config.yaml
num_hidden_layers: 20
hidden_size: 384
num_attention_heads: 3
num_key_value_heads: 3
head_dim: 128
intermediate_size: 1152
vocab_size: 15355
hidden_act: "tanh_gelu"
norm: "layernorm"
norm_place: "pre"
norm_eps: 1e-05
positions: "learned"
qk_norm: false
attn_scale: 0.0884
bias: "qkv"
tie_word_embeddings: true
parallel_block: false
init: "normal"
init_std_qkv: 0.0247
init_std_o: 0.0039
init_std_up: 0.0247
init_std_down: 0.00225
optimizer: "muon_variant"
learning_rate: 0.00179
lr_mult_o: 1.5
lr_mult_down: 2.0
beta1: 0.93
lr_head: 0.00481
max_grad_norm: 2.0
warmup_steps: 200
schedule: "cos"
final_lr_fraction: 0.1
batch_tokens: 65536
max_seq_len: 1024
doc_mask: true
train_tokens: 283100000
max_steps: 4320
dataset: "wikipedia_en"
MLP neurons of a small language model. Each row is named by its layer, matrix (up: input weights) and neuron, and shows model dimensions 80-207. Each number is 200 + 40 x the weight over its row's rms, rounded and kept within 0 to 999.
After each neuron's rows, "fires after" lists the tokens most often just before its 100 highest values on Wikipedia text that the model never trained on; "fires in" lists the words (lower case) most often at its 100 highest values on Wikipedia text that the model never trained on.

L12.up255,176,235,187,175,260,187,219,77,247,135,233,114,178,208,168,151,211,225,205,161,188,222,262,215,170,289,161,227,147,199,156,150,136,134,157,208,274,198,208,236,283,211,181,246,184,183,177,229,210,197,203,209,199,195,187,233,181,267,199,168,197,185,212,210,134,194,196,193,235,234,252,124,233,201,217,239,284,177,211,213,170,217,205,135,220,249,246,158,177,160,269,224,224,224,217,125,210,249,229,189,199,161,177,223,233,160,209,131,239,159,216,250,111,153,236,200,261,210,226,169,165,232,151,237,203,198,186,154
fires after: ".", "\n", " and"
fires in: "in", "until"

L12.up797,231,162,271,121,137,157,283,260,169,249,263,164,163,205,176,224,174,225,258,208,208,170,213,298,159,156,216,219,131,196,203,182,212,173,173,202,209,208,191,224,231,82,149,104,199,177,176,129,189,205,201,183,182,241,260,235,164,215,155,202,188,261,195,112,230,195,170,221,197,207,148,277,260,168,251,222,150,160,131,171,188,181,183,244,209,142,186,267,179,170,132,189,200,236,202,216,164,195,180,233,232,154,183,236,228,269,272,205,222,213,70,168,177,166,192,213,264,237,271,185,200,130,130,174,194,202,180,226
fires after: " the", "'", " a", " its"
fires in: "s", "new", "own", "only", "final", "more"

L8.up533,152,188,111,223,193,256,178,188,127,201,203,196,183,206,226,250,191,178,225,186,234,205,247,191,191,184,118,122,217,215,214,210,221,179,194,121,269,163,196,194,191,226,204,228,191,170,216,186,168,218,230,190,146,177,258,187,121,203,217,148,215,140,243,287,180,218,151,229,242,214,159,214,206,235,276,200,187,208,159,157,166,153,226,173,198,208,148,147,226,146,183,165,196,258,145,190,229,247,184,173,176,184,138,155,174,213,244,276,176,200,139,178,179,227,200,181,206,140,156,166,156,154,286,194,232,182,216,117
fires after: "1", "9", "8"
fires in: "10", "1980", "1902", "1906", "104"

L16.up922,186,164,247,278,179,229,199,234,115,151,206,122,233,180,185,232,236,208,193,221,212,162,217,89,176,201,154,206,184,203,144,261,220,172,263,173,164,195,193,195,230,217,188,199,248,180,200,171,232,253,237,127,213,266,164,215,221,168,201,226,170,180,168,221,245,156,214,139,231,213,214,199,304,191,185,271,178,278,170,177,205,230,193,170,291,255,191,286,191,201,265,178,196,211,282,168,215,136,218,211,163,164,155,241,180,218,199,195,181,200,153,184,180,163,230,176,254,215,187,235,258,211,198,182,220,275,186,158
fires after: " in", " is", " as", " became"
fires in: "a", "la"

L8.up496,274,220,228,233,124,216,213,177,219,191,240,128,155,108,233,187,235,209,186,126,224,175,203,210,150,245,250,166,199,159,204,298,185,260,232,227,166,249,224,190,220,183,278,196,184,185,211,183,148,308,178,173,158,240,208,175,199,193,271,223,192,185,229,251,203,209,211,214,166,153,153,176,227,213,192,250,257,160,177,221,232,212,216,154,199,186,209,236,158,212,184,271,185,154,198,266,238,170,197,156,164,242,224,179,156,206,180,211,237,249,268,176,256,211,159,97,179,212,130,224,228,200,264,200,232,144,225,199
fires after: " "
fires in: "0"

L12.up177,257,257,188,211,167,277,157,220,212,193,176,196,171,183,197,211,148,213,183,209,202,197,188,254,146,240,169,270,184,214,163,244,201,178,158,198,249,232,255,155,175,238,222,275,219,183,260,266,215,176,224,185,204,184,272,225,176,227,247,268,276,254,170,235,289,140,150,86,201,193,243,227,119,208,235,142,268,188,150,193,137,162,195,261,211,254,239,164,296,237,197,115,187,187,279,271,133,200,229,222,218,217,200,157,235,165,202,262,265,176,178,141,224,175,210,161,236,152,225,191,192,190,241,249,179,277,224,204
fires after: " as", " was", " is", " became", " been"
fires in: "a"

L8.up458,243,195,197,221,106,202,237,208,223,258,220,178,239,123,138,237,235,161,224,101,202,260,211,161,235,143,161,85,235,220,208,244,169,107,206,157,264,132,228,245,167,218,188,262,262,222,209,178,236,135,229,154,127,164,230,168,211,217,177,198,280,304,220,251,202,225,127,155,224,214,201,261,222,139,209,243,214,155,182,242,183,219,211,140,217,246,187,201,199,162,175,131,223,170,134,182,221,251,192,153,208,197,143,134,110,204,181,186,198,213,174,244,167,147,235,195,189,259,193,212,176,191,200,242,150,190,158,161
fires after: "1", "9"
fires in: "11", "12", "10", "1122"

L12.up118,228,187,232,203,161,185,207,249,263,174,184,224,157,242,213,127,117,207,305,224,210,241,194,239,164,204,117,285,250,196,248,189,192,225,200,195,246,218,213,243,202,199,229,190,151,265,204,193,223,215,180,253,198,208,194,222,219,159,154,264,185,209,240,188,157,192,265,191,228,260,285,173,309,233,289,241,240,146,183,233,176,221,209,187,219,183,243,184,165,216,183,153,143,170,180,193,192,254,252,246,225,176,144,248,216,154,169,231,230,208,152,217,188,223,184,151,204,242,149,188,227,205,206,134,204,168,209,271
fires after: "\n", ".", ",", " that"
fires in: "it", "this", "there", "as", "on"

L16.up1055,162,226,219,204,143,216,162,184,166,218,162,205,193,183,302,247,185,148,154,188,288,228,299,221,171,153,228,206,212,263,263,196,154,195,233,152,218,240,137,214,272,149,127,206,246,235,259,200,170,219,133,275,144,200,158,234,239,89,239,219,220,242,118,122,191,156,261,213,188,227,140,128,175,158,166,173,154,184,122,153,180,195,258,181,242,132,197,221,175,177,211,241,123,169,197,209,200,200,183,113,227,294,144,207,204,196,172,169,185,228,192,200,223,151,228,261,205,152,189,174,232,168,182,177,211,172,189,259
fires after: "'", " as", " the", " was", " of", " became"
fires in: "the", "s", "cd"

L8.up446,206,183,213,245,207,158,239,162,158,194,176,261,189,267,89,213,191,164,208,179,144,193,202,255,128,229,141,200,255,258,205,267,130,193,174,177,244,194,198,278,204,162,214,247,274,211,188,182,171,270,125,205,153,133,274,206,196,267,168,242,184,225,200,204,281,308,148,176,166,167,257,186,160,183,239,111,268,189,210,187,219,141,149,180,183,226,176,108,250,164,193,199,148,213,163,168,192,205,202,222,180,162,158,149,214,186,263,229,239,187,220,165,219,231,206,229,165,205,194,212,211,186,204,166,255,189,169,202
fires after: "1", "9", "2"
fires in: "11", "21", "1910", "11th"

L14.up634,249,208,212,189,201,155,212,234,152,183,223,214,151,256,173,247,184,224,226,191,169,89,199,147,211,170,189,215,185,204,137,180,179,151,224,207,224,240,218,184,159,117,184,200,271,160,213,189,200,245,244,243,209,240,248,216,225,178,195,189,255,208,214,172,205,226,217,212,204,164,177,204,232,97,260,256,162,181,144,206,179,227,209,173,232,250,235,193,202,296,192,220,163,163,120,212,164,230,174,137,158,202,195,202,253,265,157,252,189,228,161,153,160,133,196,167,190,179,272,177,228,226,138,185,190,229,157,215
fires after: " a", "'", " as", " an", " ("
fires in: "a", "s", "important"

L9.up417,193,224,189,185,131,206,150,231,127,214,205,152,213,219,202,199,197,230,162,215,199,187,173,222,180,209,211,244,139,172,266,251,227,234,200,154,239,199,241,206,188,192,218,199,235,240,174,168,193,151,197,192,219,188,263,202,248,189,222,138,218,208,256,179,277,185,221,214,217,174,108,250,198,200,259,235,143,184,60,113,229,250,259,144,154,292,200,260,193,193,171,212,180,148,233,156,202,219,180,223,315,201,130,132,229,186,243,276,231,253,167,181,145,166,213,174,144,246,213,166,231,170,197,126,200,188,159,214
fires after: "'", "’"
fires in: "s"

L7.up378,220,147,259,190,250,237,159,171,182,207,169,167,205,186,229,185,291,228,184,180,205,210,182,205,200,281,289,207,229,117,181,193,257,233,221,165,148,218,161,206,226,196,230,221,174,169,231,144,226,194,197,236,168,180,233,215,173,150,215,184,297,186,273,189,196,131,155,173,187,227,256,303,258,233,239,229,214,172,136,172,210,240,217,122,189,211,208,218,231,191,192,254,128,168,178,141,172,262,172,201,210,263,198,197,185,174,165,233,264,166,200,217,171,154,121,255,239,190,119,199,221,215,197,173,171,251,73,198
fires after: " as", " the", " a"
fires in: "well", "first", "part", "an", "co", "a"

L7.up1109,222,213,217,126,160,192,185,206,223,188,244,154,238,143,180,205,222,181,197,207,223,243,170,215,129,139,159,174,195,177,250,241,205,163,137,193,235,225,200,274,142,149,279,236,295,227,161,161,172,209,215,188,129,194,225,174,199,243,193,173,201,168,136,129,237,249,187,166,268,194,143,286,261,176,214,272,253,248,131,195,298,200,240,127,171,250,164,247,175,196,146,209,153,218,227,260,232,233,186,196,200,150,207,139,234,272,223,256,277,205,92,159,185,134,205,195,221,221,247,159,203,128,235,148,176,191,127,245
fires after: ".", " the", " The", "'"
fires in: "the", "his", "same", "her", "s"